config.yaml
d_model: 256
vocab_size: 2048
norm_eps: 1e-05
bias: "all"
init: "orth"
init_std_qkv: 0.0499
MLP neurons of a small language model. Each row is named by its layer, matrix (up: input weights) and neuron, and shows model dimensions 32-223. Each number is 128 + 24 x the weight over its row's rms, rounded and kept within 0 to 255. Numbers have three digits each.
After each neuron's rows, "fires in" lists the words (lower case) most often at its 100 highest values on Wikipedia text that the model never trained on.

L6.up702:151117145110115115146126154135132147124136126114133133131115107101109121139123114137164149128103096118125094117148152114105133102155109122188143149141132089129123136095161120137083081152130127100139128143115158112128134144109098102120097096108128086124138120125104108134135137133152124165133130128142099163137132117113116145159118142142169143160144111092125120127112083127129153146095124157163099108118164115053134152138134089139122125122129155135137113084125129110111149161118152138115082102168106167093114127111164126145177125124117160128127133155043146116119156118136110111
fires in: "has", "than", "had", "after", "for", "to"

L11.up122:157110104150140157131040123123124094145149114088173124104096146121131133098145139140115170119084113117084148129139129132101096141129144142141162078081156093163145153135143099110085106126135154166133137105117140080184127132136148105093106122119139113122110155094088131138146129132135175163142123130117137125086115137145153149143095131159104127145153117119114161148145113177134099114118132125119113160130128139084156145165110167118086135085139116157116117145129120161137112154180121133112106104131096130165111084082153110170097106117147149086114118137133160153106102099153103113
fires in: "and", "they", "he", "it", "can"

L15.up702:136117092151105136120109144093132109144142142096121126101133101119106134163171100163117168132155109121094164116138092134167113142150132138154144126138172129138117141113129117112130156141185098159169130148133146153133115159110128136128125106111079141097131088095141121153109095081140140164079129129138130105167123110116131147112120145132146155126107156172110149188101134151094086153106125144139143132141104139137165135105150140084064123134156160137119156138131146143147127104117122117113153082115085138168113127121174125200113112122098155112146176104089149118117152137130126152
fires in: "a", "his", "the", "its", "s"

L6.up67:097098149140168118135206111115123169120127143127134124162175116157135122150142156155095101078135128150115120094135127136107129140100123144108143122142116082150154115126117102136089121113164109119111097130115114133105138174137115116158126126131103107082145111130145130114136116094143156098137103147089108085083167135120135144093135134110077133132109121118128125104148153156148128082129109114126137165100109154107092150140116110054130102130159121136160093169094111096123130161081115138118143125139147157151179107107104105135122210157158130103127121168110117098111138122166138171
fires in: "to", "tend"

L10.up371:106140111126127113110140178136155135151111107146136109116107134086113104161135131109152168095091105142122109106142149089115112100135145176128132114143138122140103132143137071153130131152174177144134095142110114150136144159131125082151093115154136099161143105108164098162131131088164146116135139132153151123130088165132159199123117167143127120145137107168096136172145119153132139068061137129128147148140129115137160123132139161146140195145117117137163123123139073122127103131100132169117144108127168107146159082154094103141150149111113153140170129115145108174170128117152120138
fires in: "when", "both", "few", "either", "if", "all"

L17.up984:136100158151092133111125131104131134128085108123188097130102136103103160096133093157136124129155118163142089153150112092120125166127163134131166143137148094124151113102135109167128159132118106127094145127097106146124139109130189079134156074130079129090135100118127109130156102139161126137101122128141094077113124136173118154112131182143123123123096145152081094123126096120130126122103103145137159131129087068126138115139157141099100122134126105107134164123112085162155139117160163130131151153154111153131126136107121131164162147127113099076123126109084143128143127110158139156
fires in: "to", "was", "be", "been", "argued"

L4.up709:166110098142099117110111171110134120158091118118138128151115132109176125133132116133152146136157106121106134142097071099130116117149123123159133137121136162148132130160119089125107113143180103112114047132158118149107133118108109090117116098108108124095114132118111123169109095104147143089123100117123165153137188114126168173144152118166158177135113163151079127136145160110066148120109150116148121109130149126158124155149092123098110110087120147109121123082151119123082151160117159158123113114118133102103151140117119147119131101099112124117135163127148113160119108116108144116
fires in: "european", "various", "many", "more", "some", "time"

L11.up298:137145126157144144145107178145104136150152101111100098130120107118129148121127131112103118085122136152130094119148163112148140097125127127140138088125131145156109136106107101146131139157156121141112155124127149113097168164127142123136140140098115188125133109091155119097123153099206108144108086120120107160130128137146147182120141108103088138130174135142106168151127107138104123114083119091126151088146136101133110085193161171100116148167127124130174109097163119108174143159121148098172108132133146099140124125146149098101124137164068144135109123114141115140111154146105107127
fires in: "than", "and", "according", "much", "or", "very"

L19.up485:140132151093119099106094150130117113114104141135139129141127139117106120104090142097162159102139158095110101139120153108138134152162127122121108126170114120132186128118154101120116148143111086102140143161122093111070090117119145120095098082150111103148157120121132132142126131167147115135135150124131118114137169127152134175118104097098116128157138109132154142152103146095139134142137160139148166095112159094168145148133139116109129190104149111121133144137136123101109157155114152065057139133127150159141106119127155110141096178127124135105115154064130152140111161100120105121
fires in: "are", "the", "is", "be", "in", "by"

L15.up723:168105120116090128108096125165097139117132152096095144133146097144114152093090118121149128111118146125163100107131118125141162111074156102123089116135147137140093143154118122139108148128133133125132127140072128110120136121111129129130148157078104139145142096126144153143086145109114150126102121117128107128094122168165144122154097157140150132157156127117154129110144078124103080070136144158158149076142148126131151143153121141100075197129159133101129161133126080109110134145159130104128119149126146149165121089143114154112125144121129180158130132164122135135119086090118129137
fires in: "of", "from", "among", "in"

L20.up607:152086129152114107146141122159136120108176131144162120104160112129071072095142135155115142125112117163120115139156115109133116077132114108143166120127150137147116144148107088144086076171138109143129113148130151148070095131139174135107092115124124139124135104091167132139113147139152138120117152129153117107138122137146120160105097120134139119189121143121146171161147112170146121113098116079138115104127117104090136151153127169094124175113139167143145144125148095118174131186115157109129141125148156165119147128090122134145144122151086096144136119143128134087134116135143123145
fires in: "and", "of", "in"

L15.up75:123132122170132159146081113117144168134122132106120082107112119137133166129141135126179146154137136155142106092095113116127133085167112157116134149133123141136131123146136077100108119139153081147097109119137103157115115157109186129086126125144113116148114148130160090128126129147136090124118168121133117148105149107162155193114111156146137151141175127165116096182139088171119141105117072139164145148132150099158141127144098120083143132171163120159125114145111115137157114132133129124142116128160150130113126067118138097112162149078135121119120124073110131123126138177159091152
fires in: "the", "they", "his", "this", "its"

L6.up270:153149107100151090145124149120137151105110107079132124114137105120150131144120119128136163108126139156125112079118133108117111149118119111144100123109127129156149141110149102127127140145146119095133102144182162118149150164164118074119101115130112169119095126103152112113120152126161135096132126186159169120089157116113193126143105101077140172201131100122134097134103112128127167116094144113082151155137129092135143123143116175125117120196136102159102120122152064096101139136115158150089137082140139117144129156115142126099109125130126103103136142138084099179113137114129141113
fires in: "both", "many", "only", "much", "than", "eight"

L10.up605:140124087125125122134100155128128121119109131139132123109145122141112153079108133125086133126117135150138131087138118089152154134091123181216133132107144157206186110129126065135138142111130113158129130103131150143099113123140158105125108104173140092111153120134179122147134120125097124108116063127124106121174136195099141139187126164152146150167121172132104116138159088117132133084137115136115143129123122099140124121145115100126129122139143127123165123156120106147128123123152118167140075146139135126121101098092121134128149118131129149099119152141095144093136112125156108155
fires in: "on", "from", "among", "at", "following", "for"

L20.up614:127178102148142127154089135175152124156125157047119148134126121125091172141099108112114101146117119100118089114140157147162115094157114138122089152142122099142164135095166134147132161157116092098120118109126116121089127122111136108098150127130141118098128106132106103107096142140128110116114132147126137124142161135141082145128130092170133133122120131071088068119154127095124143105134146226105132129111105102102130120134158119099119117133150116159150139140150110130122109136144148074107181128161107129121095150088140135136145141133120148164133120108113096120139151125144166129
fires in: "on", "japanese", "skiing"

L6.up102:124139088155150099100140143139133154122140154157117130062118116119152194110141113094120163178100154072125106088089147116149167117123125129132138128148139153105137133125140083158136124135123094115135144111113143143126121174113116119139151123141114127159089108085132090118133128115112075139119123124117122130108143134181144151122124113188117106127140162157133096121117146126153141094095152144128116094086088144133094129173171105107134155160099136135137097121110115109087102109178177138127188117167163143138120096192126106150115105154120157103102163126081109148124128152160121129
fires in: "one", "each", "every"

L6.up87:156125099125115148155082185097160112145122106121133146129125133123137103152099127120142213124144149064140060131160101120161113151136146115108122147169164147111103119106132097056129068141139133151108115125121116092117139162107105127165109150159072145112095108102106111126132102121162089088164151077134131165137160116149139158132173112138123100112129178127122117164093118134102105112115166126129122156157150145156108124177141123107112170126150123144133121106154145097109135164146135106122077111107138123142135112152137128114125101142134172126113145126124115138112141142118147121
fires in: "one", "an", "various", "several"

L4.up832:104109148107101148171130109123079161110137187124167132123166144178138202140174183131127133121149046137127126128103131119132100143163095132138139138148146143118110103117145105141159137152128115108115103118118141118105151156128164143147125114131090131142113169096123137135166188111122150111136172120121156121157173123124122131102116122164114135135128123154127108092111128093132118133088143136144123177124114145076109141117102141151134127174176128141157108136100127161116149204125121125168150104107058144153123117147147083129132151126121086112071150118098111105131128097136134136
fires in: "to", "period"

L17.up536:122163139138146140143109120156111146155137118105123118100128101135118163113115136129183170142149104146144120090176121130124121133149137110175111136133169131140108117154172122144119121164130140178129094165128140134094146167151164109101128132090139151129138165101146086140110106104117114108116121122178099147103120121122125168117116189107177163131145136153117132167115124156133085118122109132172126137190121118153173126161120114135098146126149129182104165089111075139161100182180125112147129145176127126129142138145136116159173110083105152142147113102103131106134109145144135136
fires in: "who", "also", "this", "to", "they", "that"

L19.up1004:148168086097117152136119127129133177131117081126132151174122117123135085097095066120160149151116122126125084128107178122114129116154131137124118118077148090114096164140151096151113174082121106110090164155111105160096109158147129133132132110130070132115131130140086131156128136127125131144101119137124152119160117130138138137122161144110140143131163085146118135102120101139095145132077151111149186144135124122138135151080146126131131145164125104143141170156146083133106145138176153169118149160106150161115112104160155109147122127147123173129168162110164105138086081124092126132
fires in: "of", "located", "founded", "in", "found", "is"

L17.up832:137106095130123102163079154131127162137096145117140150112132117125140117141120105125137175107096129112168155126115104099128068074100131126115156121131137118131151162074138162156137165143110116081137154102102120130131119151139127125097156101117146128147129133105091132164121150151115076167096117128121151140157108117144168140136118151171146124118094131156142140128140084166133097119063087101111143043139127145117134107126127143096095124149155144123134140121173143164132110123112140108116132135137164149114121146118117117161116105166124165115141158106119121141126148119098094117
fires in: "a", "of", "as", "including", "small", "and"

L4.up349:103146140148184157088096122142149151109126147102146118078098106145154121108091143111144119129131139136147124136140118119120129155145135120132086131099107116127126163156124118102125133128181111116123134131159157124121167117135147111122126113079129136140109124134153106116151081149176097092099114135075118146132121112135147095130103141137134113132191157129116098149127130133088159140110090123114120156105127145118141111139104146121113122177102128121164160100132111098119084141139110134137123090135069145133160176147152169166138162150114145134111140139130106106145149095119142148
fires in: "first", "brand", "greater"

L4.up742:141102080149107153149125143135157168137125117101130099156140126149139135112096109123130181125123147141178124101101102101174146121130139162140140165163139093177134146141138092147149121174109159135152093123129115135075129119141166092143093113118124123081116136104127139156121072138183163135113105137141118118098124115155152130089109112150122152173117113141156116108123148134134142123100151145134070116142078089103179087115162098089166134186118156131124134132116148097123109098115163149086143125159170144103132133113144149178112110142161144148125097121126118112112116101124148119
fires in: "at", "until", "towards"

L17.up398:117112096128150133104107094120181138100135184095171170170139124157127107138147132160149150113108138125149130144150138155118161096110130115145086115129127090148154164095130159147176114139154117111134148165086140082124145141143124145125120143113109097143130095119209125150141124144107141151135084153117114138163098093098117134125116155131139195145163143165119132179167102140133152119124096127139143072141148100132128120161113112082093112119123142130125148096144100111116146142120150156143082107137089129104215132111128128172148077127109123119142123108105136132130088144122114108
fires in: "and", "she", "so"

L17.up74:148123124131122158128170127117134156130134154104121105117124111150124129110108105118146111091108108152154138111165072132126154108094135105118140123110124092124119106088141122159102136121097144145137109077103101114133141116117128143129143133085124127115132149121126129109124106109194077160095138112133082147127139175122126149153136109089107176141127151168134115176151111129157131076098098123126121056160181082110152146129165115113166144148159130098110089122110145111135135120138129112106122100183129146111123090121143108133129194155087115131162127086125100150103123126127131142
fires in: "in", "on", "at", "of", "to"

L17.up278:159173137120115120134063140153101135112107172145160116155137101136126142141095112143126140087087093159115110133142115091137134115100117144092169134114119131168173130090160159108120134134118124128142119101129119119126172115112142124080155113131132147119174143159121128117059103136173128088082138109144120134096142140178118139128138144116121146146152126142091130153157109154104129145077086140139137094146136153120176134150129167122153124119152109146094125130129158105143138103140125066107121106155163130098116103128127109174124163187104106161157129154141145116159125141141138185
fires in: "from", "by", "as", "to", "against", "at"

L15.up984:131103113160162134109112130125158153127114139129092126118156111071128134121101135144098166098112112154122118120145099153131100129078102136098105133146165161153107100123186171118124124119136090109109135103080149136121173145105169132143155129128076128160166107125209108172147110168097150130102107119145135156109132113137162123164130152155091150148119122124106163135102120116148198126104155120145115139123106103135138106125144093115123142144157102118071165156142129161126118137178116161075132140155124145124124127150104126087156156138101114119157088085105121089124150128133144155
fires in: "in", "on", "be", "to", "portuguese", "portugal"

L15.up599:129167178163145145146092142125097149119129159148124130082128077154132109101147127144137151091090139179125125125155157126141109105069159094103129127133161133143166115165176113091100129097111148115114126087126132132187132134149153102108148095157094075141115127125114122065111113134126102093126121125154107161134128144118129147092090179126139121165113150165130159160130095190141121137109131117128160125100123127115118096114130139171092156155142156124131151120121092081136145135170094143135113079143133130148128107108171107120143137136141124130112138141087126132086107091162105138
fires in: "one", "first", "third", "appointed", "son"

L4.up601:099140113156099127127089105105096107101141161129115132135136136144091164137082120185095149098109125128120110105087132156114109125154114158151114132129156155148130107112162129118107147152138123126126063119136118106091100150173122132087141124098147176084190110087125132143136129111131120138108161105102102113132137168149156143119131143143124119132157125096111119141127166106118109064132192127145178141153123176155128113192182116163123131128138118133139103119119099102113151111171107131141152173145112096133125133157108118104073129108086143126154115122094112115096120084144130122
fires in: "that", "what", "while", "loss", "lawrence"

L10.up867:114150087137111113147098118175122103155142140150117146117130091117133102096116111118149123145125138125150113135142085120109140114120149149171117142172112153094166114138108152179150159129112099126143094105153156156145087176071162135133119173132117113153148103108139122121097107105107148139059076099120129121111088140173171160165112131141136137149132121192136132135137099151134112083126145125131097118124127105162149141101138119150113137112108126109131118144136121094136083161174141125120122121145112155153123113124090139140133132093111139073164174136149100120083153155101091107
fires in: "on", "in", "following", "summer", "population"

L17.up419:136133132121118113150111126172135170145101118106121122149090093147123166117126072151123153109118129093137131108148116101151116147125143137112109123132169134171101102125165113117137127130111056112095132136130140100105145121114143110131141097119066135070136133133148131136117134121157128113089098078152090107101150114109139156145122149155147098119133159181109130148153133162114072108128095146165123139152135107115170151129168141085116141102150097116137117170151081114147120105152136113147137120141135117068127113117112117188110163154149119133127108110082128095146127137117120177
fires in: "the"

L11.up422:137131174109136125145089114095108142121147175140151162151136145139109121112152115103166165120139113115075104142133140117091159111170178103135154125135107102130144126098137115150145121132161069084140143128120083126159149164119144113130133143148113146148155130096133130138100185113144105139092106120100104100120126116137158184125100128136120126113155159134160144138152116152113111116149133086151110123158120074141148125139113130077126186162141130115148148140146134154127141136126102129107149139172072139150143071140144071150140124129106157107136124131073142188118144125103153134
fires in: "and", "insee", "website", "notable", "n", "to"

L17.up364:140116110132135107156086160164175173093068154129118127141139120108143136101110132121140168113142088146162079124117129081166106116181143179123137095118155125132158111132151091159072164177134108139130115080091116134080108146058155122147144123124115108172118104132139139128097147129103103137132124078145151168142137119124129170121137140110157117160126132130119155126122098172101096129091130128132131132136158096156146132117122122072126138149143129118091134159093110145169135130132103112142110137138136132132119095132073130105151123189132137107160144126080135133134118143127118129
fires in: "of", "the", "5", "a", "7", "many"

L4.up946:113103157119154142096145124076163161100114155103113145168146126139105184132129112094112148120133132141174140100114062105148129125139103087100165148155106122174161103138131127140149082160127105146101113127098194133110150161117140129147102150094121161134093158129140123087080146139118170140102119158128133107112110146135128186121101116130138110103165110137109141153144122113126136089163128148152141098150157095112127105155124130158098135113117130138101095107153085108142121121151120139101103114111093081129162121113159091109142112112145128128112151136126097115099138077129105134
fires in: "as", "control", "despite", "achieved", "money"

L6.up431:140096133148113132142114104118139112123153112164146174131109145130122161122127120109152169130081126120125116135150128102115124147134132112118080109138172121142075163098132077086095141130148105127118113167116122099117157125134154094127154084134128128092111126122109081162144119131186134091127112108092111078108148127139138131085119100107117142101133155153120145191146153135122150104093119125142149127159150110109135151129138165132110140130110192139125132130112129154123082181126121124102165141134120146149172076121127075141158137117149156139117130161128141135083161146137138136
fires in: "not", "them", "it", "can"

L15.up103:134159100144095170153151166157134163138140137124141133110159098136137129108168108092161116134123119120117142116154130136146127122161150126172105127125108144133073121130158087158096097146162117165084113110119144118094116138114122121107117156111125137167140150175117150157138100155133127124053083145103143090107158125125142161140096134150109133115098142153121098131126098131116085121125135203110140107134144109158159106116135104048119116141104150151150112139142126165151116143163084111131101114130129097141099113131119127144101111125112151089075119127104144130145129145074142137
fires in: "of", "during", "census", "the"

L10.up666:128115096181135104135083085129117154116118152120199150154095107105114122127119134093148118118072099123123130134105129122098099147117116161159141171120173133157157135120089119097170081141152159101129141126114132175135136144123141128134090110118158132116078094101139139145152121079145112151139137148133136109118121121134107118117101142100153144149124123127141125138213106179110150137136114131156123101143131171127105143157116157131113143107107133131092149097163127146087114145183128114115092172130115140090170103131112136129116120159128102127129159160135177149105133157092106138
fires in: "she", "he", "as", "and", "artist", "became"

L15.up226:126120159091145125116125103162179161136102157093145128139129101098117136106130094169120169136077107113148118138143135086149111167163126162141115080128105133119139127119170093151080111151134082100126138150115137120139145125126128134119160140108127135118140109176126140129125074108138086140137122160118105158149128141145126151126150112116144164099147113143141144135072032157143101105103077156107141119102118169171137106109123148146115100146153099133144100161127155126083086124128149112125159111151116148115112122099106146138112149165100129107126112182141153137136105136141101145
fires in: "in", "the", "degree", "university", "of", "college"

L19.up15:141134119150157098096111129151156151129151121132127154157118165149141144122121127118155123111173172111133102105090143109097136083091099078149123154079153143135111164146188141111108129159108095125125116114066132119124125149126147132110143110113099112165106152148127116162142143166131136135131110134132140120139151080103134128139124100099116086154141128129085114189123169164094117110112140152109161078125139098124117110147169123120118127136143135082117133145137107107081151117157111104113114122118139145102081186184137090143120136102104157132151132149100097153103158149092119111
fires in: "as", "for", "by", "and", "a", "is"

L17.up635:108157087112137145167096132168128129112123141145114153068110116136122124175141117113138132098100123076155088144182150119128133132071086136126130124117119128135110173106138099124103159136157083115144100154151140138136124166125100169116091145140158153168132120111141119171121102150147162102074134114130097105088118149155100161138118078121109128140128107091104145130102119130124088117137145093099159126139156110164116087110149140120090151111118158088094171102148146090107160103161132094101145131142128090173128110116123141095120149123128158102089102105131100152119140121081147131
fires in: "an", "by", "of"

L17.up244:159105117130129128105113128116146132125118140105151149142180144127108127148072114137117161087128096191158088163152159052113165130129131103136089131110166151135142118120125110081140118178119126131078122157124105171096088162106141131100083118116133103141143129127113124142071092141160168134116103133141137086111114117184138154147126117114112104136157121141143130152137150098118106174098109145119156092134173121111141119126119130148091147133156149148167144173128115097124171105149125107102098157111115146141131126089168127141125134146083157140131113132112159143090095116090175166
fires in: "to", "of", "in", "from", "and"

L17.up1014:105130140103109134104112115130144087131093182114114132127121112128136132088106111096139126094071094125150083110122133154134160138106123148132145094132141124160146114115120127161152114148130128146147105142108095138118119151145125116122105132090109161123166149130177114155111145118145113092098115112165126130118111138090184124125134118104136145103128107110138164121111157163136113081125153138182127121144125079118124176122117143126113174092151132150137117111089083117083135110170102093118165156179123116138172108123082091188150158164123112105130184104130113128154121171122109127
fires in: "that", "time", "kingdom"

L15.up902:118167148108131141144107107110133126187102115090127102115168133116100160113144131142144161111117119130116121099109148153139154106146152156137156141120110153130118151089090084107169173140150103155149118121138123135120156159141143132135091129092133106119147082111137103148110164134093108172078129135106116083106164166173124130136097128122138130128187141135122129114161091097131106082089143107132118116116123121075123129143134133152131156105132158123121126150158133071055158108172086128160116103138105138132142127125146065150103129125149148147129130106142127142168085136128145120
fires in: "on"

L6.up979:103165105112135137087098146127129147140158134093124167143143109121124102138099140113114153146122143099117151131140098135147114149133158119120100144107142135167129146170127135146169128104151113125124093061136140140137104124108168118123085134155083097140095138125142112089153165123129085133112142099131129099124171127167132130147069151118140068151196134138131100148114106149110132116100133138120136120131110140136151147170145149101157114120122145128132073122127140135110148133118150123102130085130125127134161175125141130150147136141159119099109152127125099150087133135069113113
fires in: "early", "these", "earlier", "final", "important", "later"

L6.up312:132066148138124115088166079119114149134095118108111128157132132125142168094141116143135151088092106103106084124144143117100104142118087105136112190124148114119177157122140135136085128138154142117111122091152169172109106103128104083119095145130132129093130114086121122124145134118113100149106127110087095126068099081184142136142097132108117125117137100130107119117117151175088138116117104149131129110127161134111151067137144125129144105127158113138113127107106092103127087134099143127115129148105122141117078094113175106156139168113139124120128121089129165148124091165115121128
fires in: "and", "dedicated"

L19.up316:187160138128144108125077138151096156108151095120160100135096132108110119096082129143127119127098143147149101108142131149099171166104108102131134155137142121143119176106136131106119128158117150163127122123121134140171114138165180128127154086110145138142142137124119139137131081098138132088126135130169173124063116150134109098122176113088119091143161105168083132168149129140128135125110085109141113129118102070139121124107148138105122127071136120128117121092139137121165129140179122124127165138104088143097126090117136134139153137110123131123146137155087158139155126152142087158
fires in: "to", "they", "would", "who", "will"

L17.up313:130168164149097153127091139156144144170107137175141119099137085134154131099099134098158155126183119140132142106109161114157133149108162152099130117129149129143116102126160093131113137115143141161154126093117125131107119162107145112135141147122158103083132112118131141167132109121144161151111155174144114133120155160146176138153055094118114096122105106160127138110095088137128094062115159149132130128097135082118141154115157166131105123159135123175134115099131131089123122144107138126132115133133171101139154043129127133149116113145130102140131160072136106112158138135117110113
fires in: "the", "for", "of", "when"

L6.up982:121102125131087110123083131136127134123151110116089116101115072146119114114136117114150104082163158105142138109147152101108149136144116170120175142087127123124139124096141100149090135131155100096155135139116161119145118121151148133100092119122124114154126118126165124141119121140171141136097102161100092171104120154180174119155122127159103160190145157135098095129156093171143085092124157134152127151109126104147129115093136120113124132143166151108089092106143115130056078094152129115101143138113120066127154138143118099135145162124142078088127126124084105152119133121131114138
fires in: "by", "prior", "upon", "byzantine", "following", "there"

L11.up42:181116101124083193161110110156146131131103108136110156142126130107159157100190141138158126138149137073132105118083165116134090111109115093103097119120111107145090158114166149109147163149132174109131127126136105120093142130081145141132127141118130096186175167128110138166098136125115134151111156133052119122117151134124144153085116123100146108131113146177118147101164137127129118097154154103132161119154114100138143130141103127117109107143139176111099156109154123101093152140151158108127089115181117117121154108126098153116101149133119114114116136083140118160093109101103143134
fires in: "united", "states", "some", "many", "mountain", "numbers"

L6.up370:065078095151124117102156141120144134099143143099178095143158104110133123139169130103154152112132112129125113072117096103109125122148138176160148128138136154074159135078130097164103128109111124070122159142158140121105104167138105094128075132108109119134146146119132125171117137097168146132127114108121079112102133130146140157123132142140123138131151103127131118154127139126068162098110119104095111134115124133148112101157138134160134176197130112114112107121111129120100120148094126144100115120151127127135117140078128114139149122116130068126166142113109137118083141101128112122
fires in: "when", "way", "how", "whom", "if", "tend"

L17.up937:120099135119116131150104108149131074138145132117125137125066104108154143071129113084152131138120177122139136128065119121108088138148112130140100097148117139149135127083124165108132121092182100075097152092181076155164120123108159132098152106109119119153129141171096089130126164090126129103153128154109135177147144096115114130131129130119158175172140121092143116141122075116113139101111124152132125130123098069130145094134125151109127138138172148170122103125103128125121122107102126108147152108131127157102128137099129112122143128090158133071135138109135119149108090107140106116
fires in: "on", "written", "following"

L11.up637:145117145148120122159104119118155121127124153104121168119087074174100138088101119145139127135137138135114117145109140114152100116113136104149147111175169124148115133136161124123123121112142091113085127128118102123116106148103124110157134127127085112144135085088095130137120120073153145150117131101111156139135140146144155119156083140127113104170119195150135119142145136167164126120124156144126130142155112113143114133133119102145112150167114169130106142161115092152129157080151169095094112119122148120143128135134185114147083110117126128127156148119154124163076166138117098142
fires in: "total", "an", "a", "each", "every", "one"

L10.up914:123115137131129136143099158090114128141134159110104114114072111107123133110141078140122118080129101134130152092120162104125134162133141119143112123157130112149166134122120083129131139139131105102117118159124119077105142159126127093124082099140145086128076153135123136154097123124122149153130072163105169109127195108113115162112156119128152117136145153119135130100171135122125125128153054102123163162090094121139102152170157172142115166124113124149141132110111119119166149162154130128106100107128163169137105114146087122148095092096091147143124129103093131140136092128108109135
fires in: "has", "had", "species"

L19.up604:153103129128171143128119123107126118177091122095153151161143133133159150107108146090094142117160083118163093125096151103146086147160112131145120092127128161132096121143134143140164140182106149169131114090099127122117121116127116075078113131151089149122104158117189129163088095134123075138139130140109170142115098141118098132134138126130163145143160123137140149188131128101093145166109146108139110142142149150118163143166134148111106178139145149166107141123113114105081109142119136151124129112100133105134101117116145077181150089164076148101090146120107097138105089096112131137
fires in: "to", "would", "for"

L11.up573:104137069143138135158124131197115177114095132139079157123133102147151178101094102103126131108105158129092109148124102084134123108112148110140164107097151135133154148131134163120146138137144106135161123088106135088145107140116151087115117120120143113101106114142149097124143105167173125134108142133121119127088149132115152114128129109102149091165124146092108108102135132126160085140119109110112125116133133142138124140149130148072144139172129132136150126170179108147177120098158148071132138160136161140134190150124131100178107103110149126123119140139130113128149120144084139090
fires in: "including", "as", "education", "with"

L10.up584:178133136160164129135105157101092148116145185086133104133096137124105131149138144121146145133122117141152118108182154131110114131119126119188127081162118128155165120094131106096111101115138135120103125138071128118095107148131089104075123135113166113125143136121146107144133093123157143152097143114153141142179151133140128174142141140119130103128181120131142130175157101187156128140114134123147116103085205111098154129145100136118084157135140116086112118134135102131176150127153119155137129119132091161114098102117171132143109123160113166097118128137083121167127096108134146139
fires in: "who", "has", "had", "is", "consisting", "an"

L10.up110:164101138156155174157137138108122171140094103095083139129132138129142172162084114110086133116118115112103086092147146108124125147113127183125124086120105120162163132120131100164112096144119142137117127108129126096121137142106143071136129131142128143126116111138149126136140109126202130112127140085107098135081115118167170148137125159083154133145132128103115132132146146182128129107102125139159124144101156130101142119100120135085090157133123157147164174131149097146143149109144155112133118108149136101118169119145103160134145102160086144076141127093123097147137108150130122135
fires in: "as", "such", "including", "achieved", "include", "either"

L19.up342:132110101146141108135077137146100105095082104138155119113154149130147173182109124145137113141138133168138113092084143139137144145128136092104123138145116092103133111102150091122134129158117144070111104146112127147135107123149099175150120089117151131162125131114081097121147114122137101117134128106104149142067143143132147120115139156144132124168191142143069143170154165120132117129108109189117139142150105091133141138133133102126108174137110143123144102113114130144099119137102156152140102135157108158111161128153100101151143116087072118125096164134111112151132099120114120134
fires in: "has", "have", "be", "they", "who"

L11.up574:149129120137180091106074135142129141125130134123137169086110123158137138124135083107102093156130071153107134135132132124145115123125133163104079131131134103167131133127136134133147126095129099110134113099146127129138163135101135109091156086124138093152071132124161132164135117096172124127111137148105144169131134099079181089148086171154157134110157138104135148135156105144122109126123117142128147136145140097110148114145117117131088114158143165146142154158117065123158096111134104145098158116129136157083108140124115140130082148111099096148146127127122153159171155116148071133
fires in: "first", "last", "filmography"